{"d_mlp": 1920, "activation": "swiglu", "rope_fraction": 1.0, "tie_embeddings": false, "init": "normal", "init_std_up": 0.021, "init_std_down": 0.00495, "batch_tokens": 131072}
MLP neurons of a small language model. Each row is named by its layer, matrix (gate and up: input weights) and neuron, and shows model dimensions 112-175. Each number is 50 + 15 x the weight over its row's rms, rounded and kept within 0 to 99. A neuron's up and down rows have the sign that makes its largest values positive.
After each neuron's rows, "fires after" lists the tokens most often just before its 100 highest values on Wikipedia text that the model never trained on.

L3.gate1663:35 45 22 66 67 29 55 50 53 42 74 52 58 56 71 42 88 26 47 50 33 32 61 76 68 49 27 68 48 18 62 38 43 71 66 54 73 44 52 21 55 45 47 56 69 61 59 33 24 47 80 24 63 47 48 75 44 70 28 45 40 62 41 60
L3.up1663:59 61 57 55 46 56 26 55 49 40 52 58 60 38 63 55 48 44 83 42 73 31 58 55 49 52 41 51 46 10 49 21 64 44 50 58 46 51 43 27 70 38 60 52 34 58 33 41 46 44 45 57 70 39 29 53 53 52 40 54 62 77 60 58
fires after: "4", "3", "5", "6"

L3.gate1555:36 43 47 76 42 61 59 48 65 89 56 39 53 50 50 64 51 74 68 50 39 34 47 41 70 40 50 63 75 29 30 32 42 42 45 81 55 34 29 58 33 47 36 48 34 80 46 53 73 46 38 56 46 57 60 61 55 60 46 47 61 33 40 48
L3.up1555:45 35 63 39 74 54 43 36 52 55 68 54 34 40 51 59 42 53 41 53 59 70 66 46 69 63 56 38 45 46 34 56 40 76 44 64 55 22 56 62 82 47 37 61 29 61 23 66 68 52 79 54 43 70 45 39 48 56 44 49 51 65 52 57
fires after: "-", " Ra"

L3.gate1075:41 46 79 35 53 60 51 52 52 62 42 41 32 55 36 51 49 80 56 25 36 57 35 55 56 57 77 46 74 60 72 39 64 44 46 37 60 51 75 36 51 23 29 74 37 52 46 51 23 56 27 24 18 52 41 53 29 50 74 43 62 89 60 31
L3.up1075:64 62 44 47 54 49 54 58 43 66 31 68 72 62 54 34 64 65 58 44 57 18 29 65 53 59 47 60 76 59 21 65 39 59 53 72 73 54 65 34 43 40 35 41 60 76 65 54 61 62 70 61 59 61 57 44 61 54 51 54 67 53 51 47
fires after: "0", "1", "4", "8", "3", "7"

L3.gate879:66 55 47 48 46 56 58 56 55 44 44 52 54 17 55 56 49 66 29 79 41 38 59 53 54 25 30 81 60 70 51 31 45 62 72 74 87 48 70 61 50 80 48 52 44 51 71 28 39 54 59 53 44 52 73 39 60 59 53 56 73 36 47 20
L3.up879:68 36 52 22 56 25 67 58 47 82 59 75 32 42 44 43 75 64 58 67 65 69 70 52 36 37 75 56 56 45 33 49 41 41 49 64 49 39 49 20 62 52 38 48 59 36 54 43 44 42 39 52 31 49 30 57 30 53 54 64 52 88 45 53
fires after: " the", "===", ").", "==", "\n", "The"

L3.gate1081:42 67 77 37 78 49 50 58 84 26 76 59 58 58 57 39 49 38 40 46 40 57 79 62 70 48 40 79 68 64 34 69 39 65 56 83 41 49 77 48 32 33 78 41 58 52 86 67 51 63 48 61 52 60 51 38 36 10 32 59 63 59 35 64
L3.up1081:57 60 81 54 68 44 42 70 45 39 43 55 57 34 30 65 65 65 73 29 62 48 43 47 79 28 51 72 68 46 48 54 50 55 35 77 34 78 49 24 58 54 72 51 66 57 47 43 65 69 71 43 65 55 53 64 42 63 40 69 62 57 74 49
fires after: "0", "1", "2", "7"

L6.gate1229:48 59 61 51 53 68 58 21 27 65 53 58 43 41 21 26 73 56 38 29 50 48 45 53 71 29 46 73 39 82 52 42 67 77 27 38 48 63 20 38 44 43 26 52 53 44 44 21 54 71 13 64 61 38 48 31 38 39 32 42 47 48 64 51
L6.up1229:46 37 17 46 23 32 66 14 49 58 41 33 49 41 57 46 63 50 32 55 59 46 59 66 49 55 40 64 11 38 36 36 55 49 63 55 44 52 41 68 58 44 56 48 60 45 29 32 45 68 23 33 63 71 46 29 40 42 65 39 72 36 85 26
fires after: "2", "1", " ", "3"

L6.gate1314:24 31 31 43 52 63 73 43 43 44 37 72 51 57 49 52 50 51 48 60 49 52 57 78 46 51 57 58 47 78 45 54 51 52 51 38 46 37 22 56 36 30 55 65 44 32 66 50 33 50 39 35 40 46 83 71 64 72 82 69 42 65 55 62
L6.up1314:51 34 31 64 29 23 24 44 52 79 55 50 31 46 41 43 51 58 59 64 70 51 63 49 23 81 25 61 67 38 94 54 18 70 52 54 17 53 47 70 40 58 50 96 52 51 50 31 45 22 44 51 56 00 27 40 36 46 65 47 53 53 63 49
fires after: "0", "5", "3", ","

L6.gate816:53 60 35 43 43 39 44 75 49 41 32 37 89 35 34 67 57 32 31 35 33 67 59 34 83 38 51 52 54 39 38 56 42 43 60 59 43 45 52 45 53 55 52 37 17 51 57 31 60 27 61 79 47 57 52 71 25 47 53 58 27 54 47 67
L6.up816:95 70 46 66 62 57 16 48 35 72 35 72 59 46 47 45 45 79 35 58 30 70 66 50 44 28 29 70 57 53 62 69 33 52 69 52 54 37 15 56 29 45 71 47 18 47 15 50 53 59 73 51 51 57 53 41 80 73 51 57 62 54 44 49
fires after: " ", "|", " |", "\n"

L6.gate1660:28 52 26 51 61 30 43 38 62 59 28 66 59 35 54 57 65 49 86 16 85 52 41 47 61 42 66 49 73 64 81 57 31 73 50 57 44 32 60 74 39 57 48 36 70 45 38 67 33 40 23 52 62 48 51 57 61 58 67 27 51 64 45 54
L6.up1660:58 55 38 32 58 40 41 44 47 48 22 36 55 21 71 70 36 56 82 62 50 46 46 55 56 42 66 45 58 42 57 34 26 83 56 49 36 59 63 41 60 57 51 77 54 64 44 25 74 53 52 72 55 38 55 60 64 59 58 36 69 73 13 65
fires after: "0", " ", "2", "°", ":"

L6.gate1029:66 49 51 36 49 70 70 49 48 43 33 20 64 39 47 55 20 48 71 59 56 49 40 47 41 36 64 45 51 33 73 43 72 72 58 55 29 43 52 70 57 46 20 26 53 52 31 54 57 69 43 32 44 44 47 41 90 45 66 59 18 45 47 48
L6.up1029:62 66 69 57 63 62 42 58 50 32 59 43 68 49 54 72 57 53 54 45 44 41 27 69 51 26 26 29 42 60 71 43 57 46 39 90 56 54 42 62 78 57 52 36 55 33 47 58 44 62 16 22 49 48 44 47 60 35 54 42 46 66 71 44
fires after: " |", ";", "|", "2"

L6.gate1046:66 58 43 57 52 33 42 10 77 50 48 42 51 58 81 45 42 60 59 39 41 47 34 43 34 56 47 58 55 65 77 55 24 29 78 54 46 27 67 35 60 52 48 41 67 00 52 53 66 51 34 31 53 38 52 49 51 65 56 78 56 15 42 77
L6.up1046:23 63 40 30 49 54 45 67 29 62 17 36 52 50 35 41 45 74 39 26 59 33 41 03 49 74 46 46 38 45 52 52 55 13 55 28 50 67 53 50 76 52 36 31 30 52 37 60 73 43 64 59 44 56 46 31 55 60 42 80 44 43 53 03
fires after: "9", "1", "0"

L3.gate318:31 40 49 40 61 54 66 47 28 50 51 75 61 74 65 32 27 51 50 47 60 70 58 68 57 73 55 39 59 74 58 59 41 31 67 37 51 57 53 47 34 20 21 51 48 29 72 49 49 55 60 43 23 75 39 68 65 55 23 40 57 35 49 28
L3.up318:38 67 52 29 33 43 17 54 45 46 35 47 46 55 50 56 23 52 66 47 55 34 59 56 41 62 22 48 42 59 54 46 53 34 48 53 55 47 44 36 54 51 63 36 79 71 43 19 17 59 58 61 45 51 26 63 43 68 23 71 66 91 27 43
fires after: "\n", "4", "3"

L6.gate453:62 33 51 02 60 24 19 83 60 34 37 41 45 51 40 38 22 34 44 53 19 53 50 50 52 63 52 43 30 31 36 66 55 24 38 36 83 22 61 38 60 28 37 56 20 53 64 50 54 49 78 39 52 53 43 37 27 34 47 40 34 35 36 48
L6.up453:45 56 30 60 21 60 22 15 51 73 62 35 71 36 80 55 50 40 67 53 58 69 61 31 25 39 41 61 53 49 47 43 23 53 42 50 42 50 35 72 15 69 60 56 61 47 38 32 62 67 53 62 77 30 55 28 80 16 60 53 51 32 30 45
fires after: " ", " (", "–"

L6.gate1081:33 30 52 63 52 67 50 67 47 48 59 27 53 63 56 52 32 56 49 72 53 69 72 34 76 35 67 46 57 73 45 39 48 15 59 60 32 31 29 37 65 44 34 53 82 72 54 46 54 46 53 29 53 81 47 87 36 31 33 78 54 30 77 34
L6.up1081:54 52 72 31 60 46 22 56 37 74 40 41 72 55 44 40 71 49 51 39 78 68 24 56 51 34 38 45 29 73 47 55 68 79 26 43 41 15 65 35 68 58 46 59 31 45 56 52 76 49 35 53 49 75 53 73 75 60 50 64 57 55 56 40
fires after: " ", "s", "3", "5", " |", "-"

L3.gate1476:47 87 61 41 44 04 73 68 48 38 83 72 44 59 64 57 51 45 80 46 46 27 75 50 23 10 67 55 72 30 55 52 59 61 65 56 46 66 44 32 22 47 60 66 40 42 67 75 47 33 49 54 49 52 39 46 69 38 68 40 47 34 62 59
L3.up1476:59 36 42 74 50 82 63 63 43 99 46 74 58 67 31 42 56 45 41 32 44 65 51 42 59 65 61 68 63 43 58 43 54 42 44 43 68 77 50 43 28 39 57 30 65 52 40 38 51 53 50 74 62 35 36 39 29 56 63 69 61 39 58 84
fires after: "1", "2", "8", "0", "7", "3"

L3.gate205:61 56 41 63 65 53 73 66 50 49 58 62 78 46 61 41 55 60 56 58 61 63 68 52 54 48 56 64 43 63 52 64 42 42 38 63 37 47 36 38 44 61 44 61 63 47 57 53 57 78 74 37 72 47 38 29 42 86 57 47 52 68 54 25
L3.up205:48 41 34 36 81 61 45 64 48 67 52 75 38 38 66 46 39 36 50 39 38 67 71 58 34 64 41 49 43 58 66 76 35 55 60 61 61 36 50 73 47 55 51 53 47 63 83 61 49 54 57 61 64 49 54 23 55 61 54 61 47 53 93 09
fires after: "1", "2", "0", "3"

L6.gate1717:64 74 54 35 57 59 70 61 42 38 69 54 61 50 66 75 48 31 39 43 71 48 30 66 58 55 33 80 26 28 45 50 46 15 63 52 53 21 53 32 37 43 38 58 26 55 77 30 38 57 47 48 34 58 81 59 31 61 49 54 30 54 44 37
L6.up1717:64 59 50 52 46 55 25 26 31 69 93 29 70 28 99 54 53 50 70 59 56 52 38 67 76 35 57 46 40 44 46 46 28 37 05 71 66 62 42 39 52 54 26 40 40 16 48 47 51 62 74 31 61 33 34 44 56 45 58 30 36 52 31 48
fires after: " ", "1", ".", "0"

L3.gate1225:71 45 70 55 62 30 54 64 48 70 50 58 90 45 45 68 61 33 48 35 62 42 47 57 48 17 52 83 63 26 74 36 59 39 44 51 33 40 58 38 53 42 53 59 57 31 56 56 48 42 72 48 46 51 38 70 50 56 51 70 77 50 42 41
L3.up1225:66 59 75 48 18 59 34 54 32 52 65 39 41 34 83 87 43 29 63 45 74 38 44 56 55 23 51 40 45 53 65 33 58 44 38 40 43 04 44 29 45 44 32 55 56 43 51 40 55 43 45 37 56 43 61 31 60 13 62 51 18 58 53 32
fires after: " |", "7", "2", "9", "0"

L6.gate31:59 45 45 23 48 70 71 60 73 40 70 34 47 47 64 66 45 66 50 47 76 28 41 54 66 59 40 95 68 69 38 50 22 49 57 51 41 42 59 67 56 37 41 76 60 51 59 79 47 36 62 50 30 54 37 54 48 77 55 26 49 26 38 35
L6.up31:63 41 47 36 71 47 53 72 48 40 47 55 26 57 18 58 40 55 28 67 52 54 38 21 59 57 35 74 38 27 39 57 84 59 66 53 45 39 46 41 65 53 81 70 43 53 30 29 69 23 56 66 59 51 60 68 56 63 45 57 31 59 50 58
fires after: " ", "-", " |", " (", " September"

L6.gate108:33 69 59 59 42 36 47 64 22 46 77 58 38 42 59 41 44 68 76 64 51 54 51 21 30 28 52 34 40 78 34 62 44 49 59 43 47 57 53 28 50 39 43 55 34 65 60 51 50 47 50 60 50 55 34 30 41 51 66 57 42 60 47 55
L6.up108:34 44 75 65 43 51 64 43 60 68 37 55 35 38 22 73 72 79 64 51 63 70 53 53 48 38 48 68 31 66 47 38 34 37 73 72 67 36 44 45 56 63 41 94 75 53 22 62 45 41 77 59 39 60 25 41 58 50 41 59 52 47 49 45
fires after: "1", "8", "7", "9", " ", "3"

L3.gate816:53 73 51 47 62 54 76 41 41 29 72 40 43 56 58 44 70 33 32 59 91 79 50 43 29 53 38 39 39 45 54 51 64 74 55 42 68 25 80 17 48 51 48 59 40 61 42 32 49 54 42 55 39 40 44 69 43 36 46 73 17 37 44 41
L3.up816:48 53 20 59 00 50 58 54 69 55 40 64 48 54 39 38 76 70 51 69 41 29 45 47 45 46 50 64 58 55 34 55 58 69 40 76 32 53 62 44 75 35 52 58 56 81 54 57 38 17 60 38 59 66 46 67 50 60 37 83 23 57 50 39
fires after: "1", "2", "0", "3"

L6.gate111:38 58 72 52 72 49 18 52 54 54 28 46 58 51 69 28 68 54 41 63 49 60 41 51 45 47 87 65 57 27 72 73 67 47 53 49 35 38 44 66 16 53 54 53 68 84 53 66 14 29 43 15 49 30 44 44 29 78 46 74 56 66 47 60
L6.up111:41 59 67 66 43 50 60 48 42 63 35 36 70 62 65 53 50 29 51 18 52 48 58 57 26 61 74 38 56 46 59 50 28 61 51 56 53 45 55 56 40 50 45 47 45 47 57 49 32 46 44 31 75 66 51 58 33 42 55 59 64 62 48 45
fires after: "3", "4", "5", "1", "8", "2"

L6.gate772:49 64 40 46 84 36 24 30 42 64 62 73 83 61 16 72 37 41 58 81 21 60 56 49 63 37 71 32 43 73 25 48 36 60 32 52 66 27 64 57 48 39 44 50 38 53 37 53 80 72 42 36 58 56 38 87 63 33 38 54 34 64 72 64
L6.up772:67 68 37 57 72 36 51 52 31 73 54 36 42 46 23 85 64 63 14 42 59 30 53 39 63 78 46 67 64 48 18 46 51 44 65 48 63 53 49 51 53 57 62 64 59 50 52 18 77 71 36 45 71 55 55 40 60 55 52 50 00 58 31 74
fires after: " ", " |"

L6.gate1415:27 59 66 57 15 39 77 45 68 42 64 46 77 42 73 25 66 55 34 36 53 68 64 37 44 49 48 63 38 46 50 42 26 41 34 85 61 26 47 70 30 63 20 51 56 64 62 68 46 54 73 35 74 35 34 40 34 53 67 39 54 31 57 80
L6.up1415:38 80 74 25 44 32 62 62 64 41 48 59 76 34 60 43 49 48 38 51 61 32 74 53 14 52 56 40 32 24 54 46 49 32 45 44 26 56 47 74 49 46 64 74 61 32 40 43 39 36 43 36 75 16 38 58 32 39 29 85 42 32 66 46
fires after: "0", ",", "3", "5"

L6.gate1552:72 30 51 81 40 47 65 36 52 27 26 24 56 63 52 70 49 74 48 41 20 54 37 40 45 22 35 54 69 46 50 65 60 43 63 41 55 35 36 34 68 41 27 45 46 31 39 41 61 39 60 52 21 21 37 47 77 59 42 43 47 49 55 25
L6.up1552:50 41 54 63 29 44 49 78 36 20 27 38 52 46 66 48 48 53 46 58 25 58 61 58 37 34 33 57 73 44 72 60 48 28 59 69 52 50 56 70 66 43 24 40 33 24 48 49 73 34 45 66 43 56 27 19 51 80 60 56 53 54 68 30
fires after: " |", " and", "|", " the", " with"

L6.gate264:67 53 40 42 68 39 54 56 41 66 42 36 45 55 58 50 47 25 28 55 51 31 52 39 22 66 59 49 46 62 58 61 68 76 56 51 27 47 50 38 36 29 53 67 21 56 50 58 55 44 29 57 81 28 53 16 28 61 50 23 61 56 65 41
L6.up264:19 25 32 49 37 38 20 39 54 44 38 34 43 89 40 57 19 69 40 74 53 56 62 40 43 82 61 55 69 34 64 27 53 44 58 40 20 63 82 41 41 41 37 48 57 54 58 45 59 66 41 37 59 26 70 40 51 48 52 52 40 38 41 44
fires after: "1", " Con", "r", " con", "2"

L6.gate390:48 38 77 73 33 55 65 61 68 48 65 74 33 53 37 51 52 46 56 64 35 80 59 40 39 29 75 44 52 52 62 31 64 24 61 39 35 34 50 14 60 32 40 38 48 47 34 77 40 66 27 55 77 45 36 30 39 59 59 55 71 55 44 51
L6.up390:43 17 57 65 56 66 66 61 61 52 66 51 52 33 40 52 59 45 70 54 54 32 75 38 37 64 61 27 44 70 50 44 44 33 53 59 68 43 52 47 17 25 63 43 71 40 38 79 44 60 40 59 52 52 42 71 39 49 50 51 44 54 43 33
fires after: " of", " at", " ", " to", " from"

L6.gate1449:47 78 33 27 57 51 53 23 60 77 43 57 44 42 51 64 44 25 48 42 72 59 42 36 49 34 57 34 39 53 50 61 47 49 57 50 44 66 45 46 33 56 52 62 63 41 29 41 32 50 47 72 46 65 44 54 50 56 60 39 32 33 52 56
L6.up1449:49 30 44 70 68 64 53 40 55 59 64 37 48 52 51 49 45 52 50 17 63 64 54 51 63 02 46 54 50 60 59 57 34 58 44 47 42 48 31 52 32 64 71 53 68 58 53 34 35 50 45 19 32 58 45 58 61 39 54 49 60 51 50 52
fires after: " ", "-"

L3.gate1444:57 57 47 07 65 65 63 68 54 34 52 25 43 33 43 70 66 43 59 71 59 52 60 81 44 44 41 50 51 22 53 64 60 41 55 48 52 49 41 37 44 26 45 34 51 51 43 34 48 65 13 59 57 56 41 50 58 65 66 38 58 71 69 32
L3.up1444:52 14 46 46 65 47 55 70 41 42 33 62 41 56 42 41 47 54 64 58 45 47 50 27 57 48 60 45 59 51 50 59 48 60 42 39 49 89 64 44 48 46 31 66 54 44 41 47 79 30 72 64 57 42 48 65 37 80 57 46 71 31 51 61
fires after: " the", " The", ",", "y", "The", " "

L6.gate1699:49 45 37 36 58 31 61 47 51 11 59 69 35 44 51 55 78 65 77 17 53 45 34 43 46 60 54 50 40 47 23 44 40 53 69 31 41 33 59 52 28 43 65 49 42 33 42 37 71 55 34 71 74 39 65 51 60 19 54 41 52 40 30 48
L6.up1699:85 52 44 28 49 48 74 70 59 29 33 69 40 61 69 39 52 60 47 47 28 43 74 55 19 75 46 30 90 58 49 38 66 45 51 42 40 70 63 31 39 58 67 70 46 56 55 58 37 53 54 42 61 43 29 66 36 77 54 55 47 50 66 33
fires after: "4", "1", "5", "3"

L6.gate595:45 64 23 58 50 28 49 30 35 52 57 63 59 38 40 43 57 66 70 57 49 56 62 30 65 29 45 59 69 09 59 69 69 51 53 43 54 22 37 32 43 31 28 79 72 52 56 32 48 65 41 36 21 67 39 40 64 45 60 10 38 40 47 67
L6.up595:74 82 40 39 54 49 64 45 70 43 52 63 62 38 54 58 71 48 34 67 31 43 43 38 40 56 77 59 77 40 47 59 39 39 52 82 76 66 51 46 44 28 53 61 57 66 22 36 66 75 51 53 62 45 55 85 34 47 65 67 37 59 59 58
fires after: " ", "1", ",", "2", " in", " for"

L3.gate826:59 27 31 43 35 70 58 57 47 71 49 47 45 26 71 42 60 42 38 41 40 58 74 23 57 58 66 42 65 49 31 34 45 61 67 51 39 67 26 70 56 45 31 40 53 64 61 58 65 47 71 40 38 33 64 59 41 44 49 48 67 62 56 52
L3.up826:48 46 29 86 53 72 57 69 75 47 49 23 37 35 35 38 52 45 51 48 57 38 40 55 28 63 52 74 89 77 57 55 15 87 50 65 46 76 42 25 26 43 43 51 42 59 71 47 64 57 69 29 52 64 67 72 68 44 62 74 70 82 47 84
fires after: " the", "The", "s", " The", "=="

L3.gate1605:68 68 65 80 56 49 63 50 53 29 58 35 53 72 57 34 58 38 36 52 69 46 54 58 13 55 52 35 62 63 40 58 68 78 70 50 74 70 43 36 46 33 45 78 63 32 52 70 24 45 73 57 46 59 31 48 46 52 35 82 74 35 29 40
L3.up1605:39 52 42 45 14 36 40 72 62 47 47 61 83 58 49 47 40 16 68 42 36 51 64 67 48 83 46 47 63 58 46 64 67 77 31 58 57 42 47 56 31 51 57 36 67 60 45 67 59 38 43 51 48 66 52 61 16 81 39 43 97 56 59 41
fires after: "4", "5", "3", "6", "7", " ("

L3.gate955:81 47 44 32 69 58 45 51 63 69 55 47 39 44 82 22 39 52 61 58 65 73 32 58 64 41 51 30 53 64 51 53 65 61 49 39 48 58 66 34 38 52 52 70 83 25 34 52 65 13 30 43 44 39 60 29 51 69 74 69 65 40 49 53
L3.up955:52 41 29 50 59 15 53 19 64 61 30 61 50 28 49 79 55 37 55 54 34 56 64 69 43 57 50 25 43 49 55 50 64 76 17 39 52 31 45 69 75 39 70 53 44 54 44 47 53 76 33 31 47 71 59 44 21 57 49 64 58 40 13 55
fires after: "0", " —", "1", ";", " ", "a"

L6.gate1051:59 59 37 75 55 71 69 37 49 54 58 52 59 80 92 46 40 56 47 37 73 01 56 41 49 32 80 36 28 27 46 67 22 62 57 48 34 42 41 43 55 30 36 58 21 57 47 44 44 37 35 36 43 41 51 51 53 40 82 47 35 47 55 70
L6.up1051:48 45 34 29 25 71 65 41 53 37 39 44 37 50 49 57 34 99 74 57 56 61 71 54 56 48 58 59 65 60 44 56 65 49 49 41 71 34 21 43 47 40 33 71 85 24 30 44 81 50 73 47 65 50 51 46 46 56 40 70 46 55 46 54
fires after: "2", "1"

L3.gate1907:50 50 38 78 43 59 82 60 66 61 44 56 32 56 93 77 30 62 47 49 71 46 67 36 46 37 67 55 56 60 35 31 56 21 61 28 51 21 82 22 59 57 23 39 43 65 69 52 56 49 43 53 61 39 39 45 11 40 49 65 36 28 37 26
L3.up1907:58 47 67 43 50 44 35 55 30 51 45 57 30 28 40 24 36 28 71 37 40 60 43 77 57 53 58 28 56 51 66 59 26 50 51 61 33 42 40 53 56 35 81 58 53 50 44 55 62 40 53 56 10 67 36 32 76 55 57 81 69 73 57 56
fires after: "1", "0", "7", "2", "6", "5"

L6.gate905:41 39 32 34 58 58 62 51 50 37 48 63 64 65 40 36 58 62 67 38 65 58 38 36 75 23 49 27 21 42 59 57 42 51 56 39 41 40 55 29 26 72 49 35 80 48 51 41 59 52 51 55 52 41 53 57 41 46 57 59 71 49 55 18
L6.up905:24 59 52 25 29 53 40 29 47 41 33 48 41 47 42 46 40 58 60 51 70 62 35 26 34 83 54 44 56 45 64 66 43 33 52 51 58 41 43 76 50 19 50 70 47 72 39 61 64 40 58 61 75 69 40 59 65 45 52 57 44 50 42 57
fires after: " ", "1", "2", "e", "3", " D"

L6.gate1076:85 92 41 31 44 49 25 49 47 70 57 23 59 55 61 37 49 27 35 35 46 47 29 64 42 45 70 60 47 81 49 50 42 64 60 30 26 53 39 25 44 48 52 43 72 33 53 59 59 60 25 29 61 64 60 38 60 58 68 62 56 48 36 48
L6.up1076:66 48 64 62 41 41 36 33 46 46 54 24 34 52 29 42 33 57 61 42 36 53 53 49 41 44 33 39 36 58 45 45 45 36 74 85 52 34 13 52 22 64 46 40 66 40 65 65 64 22 54 39 45 67 45 42 81 23 50 30 67 76 85 56
fires after: " ", "1", " on"

L6.gate1553:56 53 61 60 66 53 46 22 47 74 82 50 55 78 79 40 58 70 41 59 54 72 64 38 54 44 48 56 38 58 41 62 36 49 51 35 68 29 59 32 57 67 45 59 66 52 49 37 45 74 44 66 57 67 51 53 67 22 56 49 34 53 44 43
L6.up1553:48 61 36 61 49 78 76 36 59 48 45 48 40 81 58 65 35 63 48 49 67 52 48 44 45 45 34 49 63 46 53 70 00 23 42 55 54 42 32 82 65 36 49 62 56 73 42 63 82 48 54 61 40 48 60 49 80 41 44 46 64 30 44 65
fires after: " ", " (", "1"

L6.gate288:39 36 61 68 68 41 41 74 63 50 50 52 37 55 43 56 40 46 49 54 36 51 46 62 68 60 53 37 31 70 55 44 57 43 64 52 27 30 59 48 47 64 38 72 55 52 54 37 31 77 53 29 42 56 32 53 71 77 70 62 33 39 38 55
L6.up288:71 53 59 40 46 77 72 76 35 75 65 51 67 38 38 47 59 62 51 63 34 62 61 71 56 30 70 47 72 61 27 55 29 71 62 56 43 44 27 62 42 50 69 46 68 57 45 19 30 45 20 31 60 36 56 26 70 23 62 58 39 36 27 62
fires after: " ", "-", "te", " a"

L6.gate1474:69 39 48 46 24 48 79 56 47 53 37 34 87 62 23 58 39 75 60 68 66 89 58 72 34 42 60 60 49 49 87 45 57 39 46 27 33 48 71 54 57 81 72 56 78 03 59 51 48 46 50 48 54 38 27 97 86 53 19 66 67 68 49 71
L6.up1474:45 52 35 47 39 61 71 35 43 86 42 71 35 37 43 67 54 49 44 66 48 67 55 58 63 53 43 51 31 43 39 42 38 15 69 49 43 52 26 73 44 45 67 48 84 39 72 49 28 37 64 61 66 52 51 77 36 28 27 61 68 48 64 25
fires after: "0", ".", "5", " ", "3", " a"

L3.gate325:31 45 48 31 35 52 60 71 51 64 58 42 38 70 64 44 32 33 51 44 58 78 26 50 56 57 57 66 46 69 76 57 52 25 49 49 53 42 60 18 40 36 32 48 43 62 46 30 54 34 50 63 71 31 35 43 42 55 53 60 30 64 60 42
L3.up325:22 70 40 38 44 68 61 55 20 82 40 62 74 34 49 21 56 49 85 35 35 53 66 48 56 48 31 43 48 42 46 54 29 55 74 49 40 65 78 35 52 77 73 26 20 53 25 55 55 32 49 56 74 68 51 43 66 70 44 33 42 55 69 50
fires after: "1", "9", "-", "8", "2"

L6.gate1169:64 49 44 56 58 30 65 73 47 58 45 65 50 05 30 67 61 62 48 67 82 53 89 39 73 24 65 75 33 38 37 12 44 62 33 56 56 55 32 51 43 30 26 37 62 48 65 25 58 50 77 44 40 66 62 39 52 54 61 55 61 58 23 52
L6.up1169:41 50 43 44 72 30 78 58 68 31 54 33 52 34 37 51 55 58 53 68 56 55 70 36 49 74 58 50 36 53 39 59 66 42 34 37 55 21 70 44 56 18 45 29 55 47 64 55 32 43 77 53 48 45 44 73 52 54 54 66 62 47 32 52
fires after: " the", " The", "The", " "

L3.gate95:38 48 59 81 55 73 57 38 27 47 47 57 43 33 48 39 92 53 64 60 40 41 60 22 29 63 64 58 55 73 13 62 56 64 35 42 64 44 71 39 37 51 40 48 58 54 41 60 57 32 49 27 48 76 68 48 61 45 38 30 10 85 46 65
L3.up95:53 49 52 60 62 27 68 63 09 30 33 60 69 58 26 67 69 51 45 29 62 35 57 59 26 93 39 48 63 29 62 56 84 37 50 28 31 30 65 54 56 59 56 69 49 43 49 57 34 37 36 52 31 59 56 67 36 44 56 37 36 79 67 48
fires after: "3", "1", "don", "s", "OR", "ST"

L6.gate492:56 81 56 33 67 50 42 52 78 42 49 43 71 67 24 29 45 31 16 62 47 54 51 63 41 31 63 29 51 37 65 51 44 33 25 50 54 30 71 63 60 47 41 28 43 53 65 55 49 59 45 67 57 75 40 61 67 40 66 35 43 60 30 52
L6.up492:35 15 54 36 64 51 37 47 51 58 60 58 42 72 25 63 36 24 62 49 28 48 42 10 50 80 43 61 31 99 47 44 48 22 61 61 39 59 41 31 40 33 53 63 51 75 65 41 47 42 54 51 64 60 63 35 18 47 28 81 43 55 61 22
fires after: " "